config.toml
d_model = 256
lr = 0.00098
schedule = "wsd"
decay_shape = "linear"
MLP neurons of a small language model. Each row is named by its layer, matrix (gate and up: input weights; down: output weights) and neuron, and shows model dimensions 16-143. Each number is 128 + 24 x the weight over its row's rms, rounded and kept within 0 to 255. A neuron's up and down rows have the sign that makes its largest values positive.
Before each neuron's rows, "fires on" lists the tokens most often at its 100 highest values on Wikipedia text that the model never trained on.

fires on: " to", " and", "gh", "–", "t", "/"
L15.gate484 [122 158 156 125 121 143 165  94 116 147 167 130 156 170 128 131 150  84 149 116  92 127 146 135 130 169 134 125 147 101 177 108 131 135 118 128 124 121 130  90 118 151 123 104 130 144 155 122  91 157 194 134 166 104 127 149  78 100 146 135 149 165 174  87 164 106 130 141 105 107 125 106 183  96 130 163 138 153 123 134 153 146 117 120 136 134 156 128 113  99 133  94 108 123 101 142 121 120 107 148  72  83 143 158 102 117 155 141 146 164 141 101 135 123 138 122  88 114 106 103 141 105 115 117 172  83 142 130]
L15.up484 [124 156 200 131 120 145 129  74 132 114 128 166 108  83  93 131 102 160 118 170 154 154  78 137 123 118 166 138 157 131 105 138 117 126 112 134 149 149 123 115 143 102 152 110 151 162 143 136 122 126 105 127 121 136 113 151 126 140 143 116 141 120 125 106 136 124  96  99 131 152 142 125 138 146 103 172 118  62 112  89 147 141 153 138 138 103 144 175 120 123 121 131 111 133 178 152 158 143 100 132  90 119 150 145 100 130 134 128 149 145 133 154 125 147 116 143 133 162 117  92 102 122 172 137 160 112 144 110]
L15.down484 [171 152 127 195 135 113  72 121  90 129 122 113 101 135 159 134 144 126 121 138 108 118 115 116 145 134 100 117 135 106 115 149 134 133 132 148 105 112  91 113 114 168 131 126  68 106 127 147 121 119 114 116 138 160 107 116 154 140 116 130 102 110 124 128  81 127 102 123 166 142 159 150 136 121 137 108 132 177 129 125  93 108 100 159 106  82 132 166 118 128 151 116 105 130 125  96 127  92 103 125 166 140 106 131 154 163 154 138  87 144  93 125 123 186 155 112 118 145 134 146 133  54 154 135 101  69  97 119]

fires on: ","
L15.gate236 [138  94 133 115 122 141 133 111 145 159 108 152 125 111 143 118 119 137 156  77 183 135 151 112 104 109 146 150 131 122 125 109  94 119 123  94 151 118  92 137 119 155 150 128 160 156 144 118 129  97 133 154  93 132 137 114 111 108 162 108 127 165 123 108 126 117 109 119  97 140 165 140 106 136 196 111 139 135 115 131 144 153 120 128 125 143 162 133 134 157 182 209 127 105 158 149 115 174 138 133 121 182 146 113 120 133 163 116 136 140 166 150 126 125  88 136 123 117 129 104 129  78 110  95  80 145 158 124]
L15.up236 [120 101 110 167 114 101 107 130  91 110 171 125 105 124 186 138 124  94  94 126  87  94 108 122 153 119 146 119 144 152  82 117 120 133 105 133 105 131 210 153 145 140  77 141 130 165 133 103 110 145 161 121  93 113 120 132 126 109 129  99 159 149 144 158 143 156 111 103 122 126 128  83 137  78 129 167  96 138 145 131 116 134 117 102  96 120 149 138  84 153 128 146  98 125  96 121 128 124 140 149 147 153 133 160  88 116 168 101 119 135 109 132 133  66 141 140 107 156 143 125 148 149 155 119 137 135 125  76]
L15.down236 [145  90 110  66 140 120 140 131 128 134 105  95 137 148 105 108 153 106 169  87 158 177 134 168 110 125 128 131 128 170 139 132 165  78 166 106 118 133 157 145 145 140 124 153 106  98 137 128 119 126 138 183 117  66 146 160 127 114  90 121 105 135 110 109  93 122 108 166 129 164 116 115 142 160 111 114 147  96 103 134 206 110 143 110 141 119 136 113 117  87 133 120 132  77 122 142  97  99 163 141  98  98 116 121 111 118 152 108 139 155 108 166 105 142 155 132 129 155 120 119 142 148 123 160 161 119 137 135]

fires on: " ex", " first", "ex", " second"
L8.gate323 [121 158 120  85 124 141 133 138 187 139 116 129 139 146 103 142 114 125 169 115 167 171 115 136 169 139 148 130  88 128 124 106  89 144 110 107 159 119  98 134 131  89 118 111 127 169 132 114 114 148  88 126 135  90 115 104 114 162 171 136 163 124 113 152 141 143 105 191 120 141 124 118 113 141 173  87 152 131 134 106 125 148  90  92 141 154  97 137  73 129 163 153  89 144  97 183 137 108 103 151 161 166 157 100 137 144 123 106 147 113 156 109 132 140 108 110 127 109 120 134  97 107 140 103 113 134 135 104]
L8.up323 [101  98 164 106 120 133 100 126 161 190 100 144  88 120 103 110  97 183 131 115 127 150 152 143 117 177 120 151 134 143 155 114  93 125 123  98 132 125 113 150 118  86  97 128 102 133 135  99 121 116 104 112  98 111 112 110  82 134 153 119 115 132 149 138 152 125  99 124 110 124 102 136  89 122 175 122 182 137 140 108 113 142 132  86 121 150 133 121  99 135 153 128 142 102 124 169  87 142 145 182 140 113 137 101  83 149 139 110 137 126 138 156 137  92  77 104 115 139 135 132 115 122 142 171 155 125  91 142]
L8.down323 [108 108 185 139 116 138 159  99 143 147 121 142  99 136  83 137 159 115 145 161 104 149 163  73 109 137 100 136 112 141 139 145  99 112 118  79 104 117 128 106 135  81 121 146  83 144 131 145 132  71 132 125 107  81 113 158  85 125 122 118  95 164 130 137 160  96 108  96 114  96  92 128 118  71 134 115 169 138 146 106 134 137 162  83 117 127 100 115 161 166 102 102 122 103  85 111 109 134 130 114 106  98 127 129 109 116 120 153 117 105 126 174 122 155 138 183  83 150  98 139 116  97 104 141 141 129 140 163]

fires on: " who", "if", " where", " because", " all", " which"
L10.gate265 [137 136 113 107 139 117 144 122 134 153 106 111 131 127 123 143 129 119 139 146 150 136 146  68 168 145 117 165 129 114  95 144 126 146 113 144 155 152 155 154 143 165 114 122 148 131 146 114  74 122 101 154 126 132  90 119 101 123 103 160 165 132 108  97 171 117 115 127 106 149 134  67 110 139 175 110 100 111 123 112 173 191 160 131 139 169 117  99 106 130 130 131 157 115 149 125 127  83 139 135 156 135 119 154 137 134 133 122 172 111 162  98 135 167 114  92 102 173  96 126 104  76 186  84 155 139 137 128]
L10.up265 [109 169 153 101 129 152 119 117 121 147  97 125  82 169 141 131 105 132 138 109 115 135  99  98 144 144 103 132  79 127 123 116 149 127 177 124 133 176 148 171 102 136 123 167 148 121 180 136  68 118 128 155 119 154 102  89  92  89 147 159 131 134 110  88 160 111 118  90 120 126 101 108 116  97 157  90 120  97 153 120 155 125 169 116 116 129 149 101 142 138 143 117 125  85 141 108  95 110 155 102 160 120 120 124 126 130 165 160 152 132 141 125 129 147 108  72 127 167 109 133  85 124 157 117 127 101 176 158]
L10.down265 [125 115 164 120 139 157 116 149 119 122 118 137  99 171 145 146 154 113 107  88 111 125 110 149  79 108 167 103 134 100 122 116 151 147 145 134 117 160 119 146 163 124 132 154  80 105 187 126 126 125 101 113 105 145 109 110 116 122 136 184 144  79 103 112  88  99 119 124 114 104  98 139 166  83 139 114 125  56 114 132 156 107 155 100 156 162 132 132 142 110 149 121 110 103 137 127 109 152 138 131 109 147 154 115 106 123 163 144 114 100 128 141  89 134  99  84 128 143 142 115  80 139 143 103 161  95 205 113]

fires on: "ed", "n", "d", " place", "er", " used"
L16.gate450 [ 98 161 105 133 120 115 130 109  58 118  87 118 159 147 134 157 139 154 156 161 134 171 121 121 113 139 110 105 137  80 149 148 152 109  93 131 122 123 135 122 134 152 116 131 148  85 115 122 111 117  65 124  99 120 142 129 106  99 130  84  84 141  98 125 139  86 125 142  80 125 135 128 133 138 141 155 145 121 165 119 123 115 133  92 112 120 124 121  95 114 150 153 128  76 178 155 147 151 104 165 168 119 108 142 107 109 132 110 104 145  78  98 174 180 126 129 104 160 154 127 153 147 173 114 175  86 114 115]
L16.up450 [138 143  86 179 128 117 145 142 126 102 144 150 121 103 169 167 118 143 135 156 177 190 166 131 135  48 106 167 122 149 104 126 121 112 115 148 105 134 147 130 161 105 151 130 118 121 138  84 143 141 114 157 126  85 122  79 157 134 143  84 150 137 117 114 167 122 118 104 121 143 134  87 168 112 134 108 124 149 100  98 126 114 117  99  91 108 120  83  78 109  87 126 154 128 124 149 121 175 123 118 141  98 126 164 112 138 142 153 122 145 151 133 124 135 122 153 146  99 126 152 123 159 101 134 100 167 121 118]
L16.down450 [137 129 116 131 121 137 102 118  86 112  82 131 104 148 155 138 145 114 112 123 172 158 148   0 116 124 113 136 103 149 155 138 121 113 129  96 127  97 135 129 123 123 136  79 255 124 138 159 113 139 152 103 156 132 104 109 143 155 117 137 141 134 148 154 107  94 132 155 129 114 126 118 144 162 145 147 119 130 147 144 129 112  71 130 131 115 122 112  84 110 132 170 134 145 127 120 147 117 151 110 106  89 104 141 179 125  99 115 135 132 134 132 117  92 115 112 102 129 137 153 150 131 124 119  94 153  95 140]

fires on: "st", "er", "n", "bor"
L13.gate450 [115 103 139 137 115 118 191 134  76 142 155 131 169 144 122 173 105 115 145 168 116 154 107 135 125 122 129 149 158 142 135 138 105 137 146 129 165 164 167 173 116 148 142  94 137 155 101 103 118 101  68 117 136 154 125 134 123  99  73 107 132 147 103 153 168 123 165 113 106 156  99 113 105 103 105 177 124 117 134 102 148 202 120 119 122 135  90 123  92 124 138 175 155  96 112 162 108 119 137 132 163 117 126 135 114 136 157  89 120 135 113 121 131 144 119 143 145 128 155 115 131 105 165 109 134 139 119 107]
L13.up450 [119 102 128 154 155 104 126 130 138 132 109 112 110 109 102 164 124 121 131 113 130 129 133 118  91 126 172 113 106 112 124 103 133 146 109 138  96 156 105 114 123 125 126 111 136 163 101 133 165 132 117 105 118  78 138 139 132 165 102 116 160 115 130 160  67 134 135 110 130 131 116 143 203 108  93 139  90 146 142 134 104 151 142  98 100 161 111 124 112 128  94  95 148 175 120 126 128 170 128  96 140 135 142  89 139 133 111 120 143 148 136 103  88 103 112 150 143  97 157 114 141 101 111 116 120 153 156 135]
L13.down450 [115 111 135 108 134 129  83 115 152 131 131 119 115 124 126 134 104 123 111 130 140 147 129  80 127 115 122 141  93 144  75 107 153  99 112 108 116  90  82 129 101 129 161 151 238 107 132 123 148 106 135 127 136  92 160 126 141 125 166 147 108 128 102 120 130 120 103 102 122 163  87 139 152 171  87 147 125 138 139 151 190 138  89 111  82 143 120 115  78 136 117 144 124 163 134 113 152 154 102 110 133 124  85 124 119 129  96 105 111 127 124  96 132 140 125 124 103 117 115  98 138 181 104 127 109 118 125 143]

fires on: "ur", "-", "la", "leg"
L19.gate299 [ 96  74 154 117 115 174 122 150 113 104 116 115 145 123 135 151 143 140 114 161 139 145 141 115 186 107 141 168 119 114 130 151  91 165 120 155 161 128 112 182 108 133 105 119 155 110 132 124 113 149  96 134 146 143 133  60 102 109 187 129 139  97 168 142 123 152 144 124 127 165 155 122 127 133 153 104 146 157 165 140 141  95  89 160 148 135 166 152 142 113 146 126 150 162 110 136 135 127  95 113 144 127 101 146  94 144 107 114 111  98  85 117 135 110 133 135 136 153 130  74 117 140 176 108 123  87 105 158]
L19.up299 [125 143 115 147 132 145 115 101 153  96 100 112 142 142 122 100 173 106 141 147  77 116 115 160 162 114 132 141 176 169 115 180 128 126 140 130 130 131  88 161 122 149 102 124 154 169 152 117 129  95  75 123 139 126  93  95 121 132 167 109 139 109 153 184 127  93 142 114 113 155 102 121 136 126 194  74 164 138 153  97  99 145 127 169 127 117 128 111 128  78 138 139 106 127 169 163 139 127 103 128  95 146 156  82 140 145 108 141 118 146 111 120 116 139 176 131 132  98 119 110 135  89 122 111 151 157  69 122]
L19.down299 [151 155 121 135 127 116 158 105 130 119 113 167 119 133 158 118 116 118 131 165 133  98 113 160 120 112 107 124 150 149 151 148 111 115 212  83 132 131 107 142 120  88 113  90 102 168 157 129 164 131 108 164 125 112 108 108 101 137 136 136 126 146 129  99 104 128 137 102  78  92 111 138 146 158  90 161 108  90  88 134 121 132  92 123 102  94 133 127 128 105 188 140 144 139  86 114 107 136 109 151 107 140 113 136  82  80 132 121 136 121 152 136 136  90 128 108 170 156 151 140 139 166 128 178 141  67 132  98]

fires on: "ed", "ted", ":", "S", "r", "ite"
L10.gate126 [107 110 118 141 148 164 135 148 144 131 122 101  97 157 104 108 163 104 182 134 134 159 107 152 133 140 114 120 110 114 101 137 148 115 172 113  94 100 125 160 106 143 151 128 132 129 155  56 152 130 117 128 120 104 117 106 137  96 108 136 123 172 141 128 152 157 115 147 117 104 135 105 152 155 139 144 131 113  91 118 128 138 111 124 148 140 141 189 131  85 118 159 117 170 146  91 152 104 117 143 142 154 130 182  95 117 108  95 162 101 110 119 129 113 133 110 112 125 131 103 103 137 129 120 152 151 150 114]
L10.up126 [176 121 138 141 136 132 163 100 135 113 105 137 143 126 117 155 126 140 136 108 117 160 179 124 157 184 139 152 158  68 128 131 161 143 126 143 154 102 132 137 123  90 151 137 160 119 102 140 122 112 148 167 149 109 112 104 136 106 123 130 117 145 125 105 137 111  81 120  79 140 102  89 118 190  78 167 141 108 135  98 160 126 153 121 110 111 145 102 194 152 137 160 156 168 145 128 143 158 161 146 113  97  80 165 108 119 120 145 135 184 105 116 110 122  74 136 129 140 105  84 148 160 111 167  98 111 113 123]
L10.down126 [106 152 100 129 163 123 143 155 121 156 127 124 131 142 150 118 113 122 137 151 135 157  77 157  76  55  96 124 118 153 155 116 110 146 134 127 126 114 108  93 123 138  99 148 127  89 133  74 112 130 108 124 129 123 134 109 108 174 174 161 160 185 110  89 111 129 107  96 156  98 165 134 150 115 131 125 121 116 121 145  96 150 117 132 133 146 102 154 127 105  80 115 140 125  88 109 162 166 151 145 135  91 163  97 112 145 137  79 141 131 138 135 119 111 124 167 137 142 117 146 117  97 111 139 110 129 108 102]

fires on: " ex"
L10.gate232 [107 152 146  76 122 124 138  96 187 149 121 148 115 160  90 137 159 115 122 163 155 142 156 103 122 123 106 139 161 151 128 124 116 155  90  96 159 175  96 116 114 110 116 138 127 141 110 123  85 125 115  89 124 105 122 144  77 138 140 111 106 153  90  98 140 123 112 180 105 158 175 138 121 120 141  82 154 159 122 126 133 154  90 121 136 102 131 144  95 131 168 130 119 130 136 145  90 134  90 186 129 146 133 131 132 151  86 108 158 144 162 112 126 134 150 126 125 116 111 165 122  87 122  85  93 133 122 171]
L10.up232 [108 124 144  87 114 118 153  99 165 174 139 121  82 135  89 161 127 147  71 135 131 158 185 153  99 122 112 116 159 163  87 111 117 155 134  76 144 172 109 129 164  79 104 141 133 100 123 105 104 121 152 122 126 120 150 143  84 116 159 115  99 133 116 141 160 114 140 156 101 162 167 132 107 118 142 124 183 121 115 102 120 128 127  99 121  86 109 121 123 153 166 113 126  96 122 134  68 141 107 151 137 119 132 112 117  87 109 128 125 159 148 111 116 102 120 114 126  93 111 190 110 102 125 131 110 150 118 148]
L10.down232 [146 109 165 109 113 112 151  91 161 140 152 130  60 133 107 141 142 142 105 133 109 145 165 126 116 153 147 112 133 114 127 100 125 118 125  42 155 112 100 133 180  82  74 107  36 137 154 118 113 147 125 108 136  67 117 165  70 126 160 123 135 145 130 119 109 103 131 139 117 132 144 151 121  85  88 109 177 148 144 135 140 111 152 127 150  91 164 121 129 152 143  87 149 133 101 133  90 115  87 169 153 103 106 107 131 111  94 136 128 135 122 150 157 141 118 135 127 100  68 136 109 122 101 116  95 124 139 136]

fires on: "ver", ":", " m", "way", "q", "r"
L13.gate192 [144 132 101  91 120 114 114 124 129 126 121 132  81 115 125 141 115 121 180 149 154 102  87  89 118 147  88 136  99 109 108 149 163 144 139 160  85 117 139 151  65 116 154 100 141 153 114 118 125 114 123 139 147 126 106 142 106 135 115 164  89 144 182 109 115 127 136 152 136 102 128 121 147 138 105 157 114 156 139 154 135 143  95 140 122 116 117 132 201 103 151 156  65 104 109 111 142 141  96 112 131 121 146 161 163 152 134 141 153 153 112 112 139 136 111 154 141 129 127 122 157  75 163  88 143 136 108 117]
L13.up192 [119 133  96 149 121 196 175 119 126 160  88 132 137 149 104 156 111 166  97 133 132 117 194 115 136 101 139 119 169 125 108 142  83  90 151 159  92 121 135 164 175 147 148 159 155 104 102 100 117 138 108 124 144 146 152 126 110  92 111 150 160 125  81 121 186 115 123 127 111 110 146  82 134 123  93 167 132 157 126 124 122 119  97  74 115 111 143 102 158 133 148 118 155 118 137 130  89 117 174 137 157 108 155 174 118 116 126 118 128 151  99 125 121 106  90 164 122 169 107 154 133 130 135  91 126 134 123 145]
L13.down192 [141 136 122 150 127 124  91 146 149 154 136 123  55 130 137 119 102 122 129  88 112  75  99 119 134 130 117 136 163 126 105 145  95 146 177 125 152 140  91  82 139 115 127 119 157 145 134 133 131 123  94 100 115 142 118 101 143 144 193 142 101 139 124 144 181 137 165 119 165 123 126  98 134 129  99 144 136 157 111 103 165 151 116 136 101  70 113 144 147 109  84 114 164 138 121 102 146 141 112 151 131 111 124 146 102 177 169 131 131 106 128 144 112 134 109 132 126 149 122 142  91 130 149 149 133 136 152 145]

fires on: "°", "−", "^{", "ner"
L8.gate437 [128 124 130 153 118 134 142 148  95 134 151 130 160  66 103 136 153  96 172 169 146 104 228 163 123  92 151 111 143 111 176 124 127 131 125 127 100 124 140  94 153 148 129 145 120 153 117 135 104 153  86  90 110 140 138 157 152 137  98 138 176 100  96 176 124  84 126 144 128 111 121 128 155  90 129  82 103 132 130 130 144 152 102 150  85 113 147 102 135 115  76 135 149 114 135 145 100 112 124 149 129 166 121 121 131 143 151 169 152 129  66 133 136 127 155 110  98 186 167  98 155 122 167 158 114 152 120  98]
L8.up437 [151 134 118  69 119 124 109  92  77 138 120 134 157 143 157 113 130 127 181 131 106 141 124 166 165 128 106 100 119 139 144 117 162 151 104 124 140  71 140  96 135 144 158 116 152 152 138 133 145 155 118 126 126 127 125 134 155 126 127 185  86 148 194 151  93 128  72 141 112 125 145 155 133 135  77 106 171 135 124 112 123 129 105 103 136 102 159  86 155 144  70 134 146 151 114 114 141 114 109 120 143 161 141  98 162 137 141 163 112 127 122 166 126 124 135 104 131 127 197 139 159 146 123 153 103 152 128 117]
L8.down437 [139 166 161 131 106 114 138 166 117 158 140  98 112 119 150 152 140 160 115 115 123 166 137 105 103 105 127  99 129 129 134 103 132 146 120 146 160 140 130 119 129 131 104 101  70 104 129 148  62 150 117 130  97 126 110 133 167 104 123 147 143 110 133 154 120  93 122 131 125 109 127 139 137 188  97 127 134 114 141 123 123 120 140 155 117 120 155 121 152 155 123 141 108 150 154 146 149 116 106 115 155 147 124 153 105 106 137 104 150 135 132 130 173 105 116 180 124  87 151  87 158  75 110 139 101 127 130 128]

fires on: "ex", "x", " ex", "ri", "al"
L14.gate369 [122 136 101 113 147  87 123  97 158 146  78 104 101 122 128 129 142 141 138 111 139 114 152 138  82 108 120 143 154 146 149 140 100 119 117 148 158 118 158  81 150 104 124 133 145 105  77 124 102 111 126 117 164 110 109 143 107 116 113 101  80 178 124 154 189 135 107 158 100 100 121 115 152 137 132 121 165 126 130 116 145 142 150  69  98 146 154 136 165 117 157  91 130 103 121 124 135  58 144 158 132 137 102 102 149 161 103 114 182 140 122 146 127 172 173 120 147 135 130 147 158 146 128 139 147  77  87  99]
L14.up369 [116 123 120  93 154 129 110 127  98 124 103 111 123 137 101 118 115 113  66  97 104 159 142 100 149 123 109 175 119  98 104 179 159 157 105  69 181 156  81 136 162  98 124 113 112 145 138 118 109 126 157 143 146  85 149 143  96 123 126 150 106 160 135 128  84 140 124 129 125 168 120 122 150 104 105 130 127 140 131 146 188 106 145 162 132 123 104 154 130 128 155 113 134 135 104 123  69 114  99 161 151  89  96 107 148 107  94 114 145 121 155 106 103 125 141  93 109 106 124 133 149 139 115 127 128  98 145 161]
L14.down369 [196 129 164 117 123 166 135  99 121 127 110 125 157 139  82 114 129 158 124 112 136 146 150 106 122  95 102 135 103 100 132 108 157 155 147  51 110 129  97 185 142 128 111 152 106 101 101 116 127 164 119 145 121  83  91 119 105 147 163 124 136 121  89 113  94 138 115 149 137 130 170 132 163 130  85 133 126 104 134 164 147 163 136 159 128 161 127 138  98 139 131 132 144 108 137 110 157 168  96  89 159  83 104 142 144 156 119 148 137 165 125 133 141 168 109 131 123 118 109 158 156 105  84 140 125 110 140 138]

fires on: " ex", " Ex"
L9.gate322 [159 160 127 110 130 152 142 111 146 164 148 124 150 172 109 133 134 123 112  89 143 127 122 120 157 171 103 127 107 149  99  86  71 141 132  92 148 130 134 133 147 125  96 126 131 135 110 172  97 158  74 145 112 116 160 143  97 106 158 132 169 133 109 117 170 142  96 180 164 139 146 122 115 168 128 143 145 113 159 130  99 132 129  96 150 126 149 162 106 129 130 145 113 139  85 138 145 115 121 157 124 155 133 146 140 165 123 126 169 117 117 107 146 143 145 136 124 126 109 148 127  71 124 103  85 141 114 147]
L9.up322 [134 126 105 145  94 128  97 150 147 133 113 123 104 146 127 133 129 165  90 104 121 117 139 134 123 166 108 144  78 135 128  84  88 134 136  49 124 125 129  99 146 129 110 127  91 122 120 146 123 135 129 157 102 131 147 131 125 125 168 129 171 121 147 105 157 125 124 154 151 129 133 111 106 155 156 128 187 101 142 136 129 126 173  80 145 115 170 137 139  96 126 133 130 147 114 122 117 124 162 170 144 118 127 127 145 136 135 108 139 135 114 136 161 144 119 103 111 135 120 148 152 125 100 139  96 172  98 159]
L9.down322 [129 123 174 122 117 123 156  74 143 139 137 149  90 150 123 147 154 127  92 138 138 113 159 182 118 138 157 130 108 120 117 106 137 134 121  62 104 118 100 111 137 108 127 172   1 155 117 101 101 114 125 118 151 116 132 122 140 177 173 130 118 134 111 124 152  70 141 108 120 105 114 148 119  99  96 100 158 135 123 132 113 127 126 116 152  97 118  91 149 168 129  72 160 125 106 155 105 148 101 143 122  64  86 147 138 125 102 129  80 124 142 144 178 113 114 145 140 150  85 109 145  91  85 123 139 153 123 157]

fires on: "-", "o", "–", "/", " |", "il"
L16.gate147 [ 95 147 131 142 163  79 106 175 115 110 119  77 102 134 166 129 166  99 172 139 131 150  99 145 156 136 104 116  98 118 127 142 122 121 123  75 125 107  93 143 144 152 146 140 153 147 114 134 144 177 115 162 134 131 130 108 114 148 139 102  85 120 122 101 121 129 121 127 140 130 165 119 130 101 156 138  84 154 101 134 133 157 133 155 118 136 147 169 100 128 166 141 103 157 149 116 145 141  92  94 121 167 154 105 132 109 139 134 145  95  93  91 109 150 150 113 119 111 110 148 153 119 168 110 150 114 151  98]
L16.up147 [150 149 146  83 135 111 156  97 142  93 150 179 130  91 176 121 170 160 104 178 138 136  90 109 102 127 112 124 133 143 121 105 114 140 116  88 159 149 153 145 121 104 195 142 123 126 185 151 140 128 138 110 146 106 110 150 113 100 136 138 125 124 123 110 125 125 125 116 104 152 124  88 135  60 136 158 170 105  87 137 130  63 146 109 136 132 130 138 145 130  62 140 123 103 144 169 125 132 126 101 114 145 134 102 159 160 134 125  93 122 143 140 111 132 107  99 110 156 148 108 113 133 115 145 149 118 130  90]
L16.down147 [127 146  98 160 123 143 130  90 148 116  70 121 110 120 139  95 162 155 139 118 150  92 118 112 144 112 122 117 170 157 137 147 157 106  90 110 134 128 109 118 136 147 116  80  90 104 148  90 135 131 108  88 147  96 135 138 134 139 116  96 125 126 100 125 126 128  86 132 118 131 207 143 131 172 151 120 147 154  92  93 142 116 122 119 125 115 115 119 137 123 139 135 119 122 137 118 110 145  90 122 168  94 133 149 133 107  94 117 131 123 132 134 145 136 140 124 195 171 100 193 162 126 141  68 105  71  74 138]

fires on: "-", "ver", "–", "ter", "/"
L17.gate58 [ 93 162 157 126 149 167 119 111  99 145  98 154 123 185 175 151 141 128 136 132 140  93  82 117 102 122  69 142 116 131  84 167  93 117 122 127 146 118 138 149 128 145 149 109 106 151 183 176 120 126  98 145 163 140 116 139 102 120 125 116 114 137 102 121 120 152  94 141 160 117 149 133 100 150 146 133 147 114 165 126 120 146 141 106 125 150 138 172 101 158 148 125 110 118 119 129 148 149 103 126  98 145 149 139 163 156 133 149 135  95 134  88 117 155 147 129  90 131 132 150 131 118 150 130 119  99 115 192]
L17.up58 [134 124 134 103 144 119 141 135 146 149 115 126 141 114 153 158 105 133 145 188 103 119 157 131 135  49 116 130 159 146 112 125 103 114 120 123 129 108 127 130 174 111 104 166 149 159 134 164 144 156 133  94 152 155 142 154 121  98 134 128 116  74 124 100 129 169 108 146 108 149 125 108 108 131 165 146 106 167 103  50 133  98  78 144 117 127 135 146 130 127 152 115 129 150 171 132 119 154 142 108 130 104 105 143 145 183 138  99 127 137  95 126  87 170 112 118 124 185 152 150 111 156 106 120 123 150 147 134]
L17.down58 [118 119 118  92 134  94 115 105 116 111 145 119  48 125 137 117 111 141 122 162  91 122  94 123 110  86 132 141 133 106 111 108 166 132 119 132  80 172 140 140 115 138 144 130  23 133 129 140 164 133  93 129 129 104 142 147 133 138 110 113 110 111  91 153 119 191 161  92 144 143 133 136 116 117  91 124 118 140 103 107 142 168 131 102 133 145 130 115  98 155 105 149 106 133 120  75 149 119 155 113 101 132 114 106 123 160 163 130 176  99 140 124 105 122 153 161 149 154 105 169 136 112 152 145 124 104 100 148]

fires on: " and", ",", "d", ".", " New", "k"
L19.gate340 [143  99 171 125 104 104 109 115 155 137 139 168 108 129  94 149 108  79 155 117 145 135 125  92 158 139  98 167 146 136 164 110  97 125 152 155 196 103 124 126 146 159 140 102 153 125 144 134 110 113  96 143 127 159 130 139 130  66 135 115 117 147 126 114 163 113  86 133 113  99 144 124 109 159 132 106 103 166 142 127 112 130 140 112 119 105 131 136 129 128 130 174 125 121 130 112 132 149 145 119 139 161 162  86 131  78 138 107 178 175 137 127 124 163 121 132  89 148 120 137 145 121 163 138 129 144 126 154]
L19.up340 [111 178 126 144 171  97 129 194 107 109  93 106 135 129 137 149 117 139 147 120  80 141 131 131 108 123 155 132 164 125 125 130  83 119  80 143 111 141 145 140 135 134 106 112 130 166  83 120 137 122 105 144  83 138  80 119 118 138 110  78 120 117 107 111 105 111 112 142 100 109  72 122 151 140 155 112 114 124 143 131 163 101 109 128 140 146 191 187 133 154 130 113 138 131 139 164 109 122 162 157 109 115 120 129 139 130 109 128 142 107 168  99  91 121 105 156 133 154 104 158 144 114 139 179 138 121  91 150]
L19.down340 [133  88 128  67  92 136 136 131 145 122 141 185 160 119 102 167 161 131  76 111 120 141 121 176  76 118 131 123 131 127 137 127 132 154 151 121 104  92 152 111 141 132 177 170 190 120 154 135 116 101 151 161 143 128 172 118 138 150 140 153 101 130 139 135 123 149 192 184 119 132 110 102 134 126 162 190 174 108 117 130 129 143 147 169 114 113 148 126  98 158 114 120 162  97  92 130 179 136 152 117  99 172 135 146 132 144 126 131 159  94 114 174 130 137  89 103 110 116 139 122 131 144 120 125 144 126 145 139]

fires on: " who", " so", " all", " not"
L8.gate238 [ 92 181 130  76 134 112 166 205 136 143  94 130 134 128 156 138 118 120 136 131  93 170 163  84 159 153 110 164 147  94 128 119 126 171 135 152 107 132 124 146 110 125 142  98 134 151 143 130 121 107 147 112  97 133 168 131 108 182 105 142 118 130  97  86 125 105 104  92 144 143 165  71 166 136 146 137 117  98 111 117 164 159 130  96 112 124 118 122 128  94 112 141 103 123  98 172 111 136  90 116 108  82 137 103 118 123 132 134 133 103 111 117 121 115 103 101 112 143 132 144 116 126 100 116 115 149 160 155]
L8.up238 [144 158 102 128 116 136 127 140 171 144 141 145  79 164 153 123 138 129 115 138 125  97 158  98 150 154  80 138 118  96 148 112 128 142 120 150 149 158  97 169 143 135 128 118 161 104 155 113 105 113 125  96 108 172 107 186 104 100 124 128 219 128 113 136 129 140 126 123 114 123 138 137 101 137 156 130 123 107 156 112 179 106 137 153  74 113 123 103 118 111 147 139 140  93 116 132  99 140 116 136 142 122 138  97 150 184  95 141 126 101  95 110 153 111 159 133 146 136 102 172 130 104 158 124 127 123 179  83]
L8.down238 [124 141 151 104 157 136 125 164 168 155 115 128  98 135 137 159 147 169 124 122 115 125 150 165 140 122 144 122 141  78 122  94 100  95 131 141 122 124 122 153 122 119 108 103 128 154 210 136 109 153 144 125 141 136 128 145 120 136  94 153 159 131 130  88 145  64 115 140 158 163 197  82 147 124 155 129 115  91 120 117 136 174 140 129 131 125 154 128 136  65 148 149 157 107 113 126 101 169  94 127 114 138 121 107 114 132 133 128 156 147 109 118 127 119 111  95 133 111 108 128 111 140 117 127 124 128 167 121]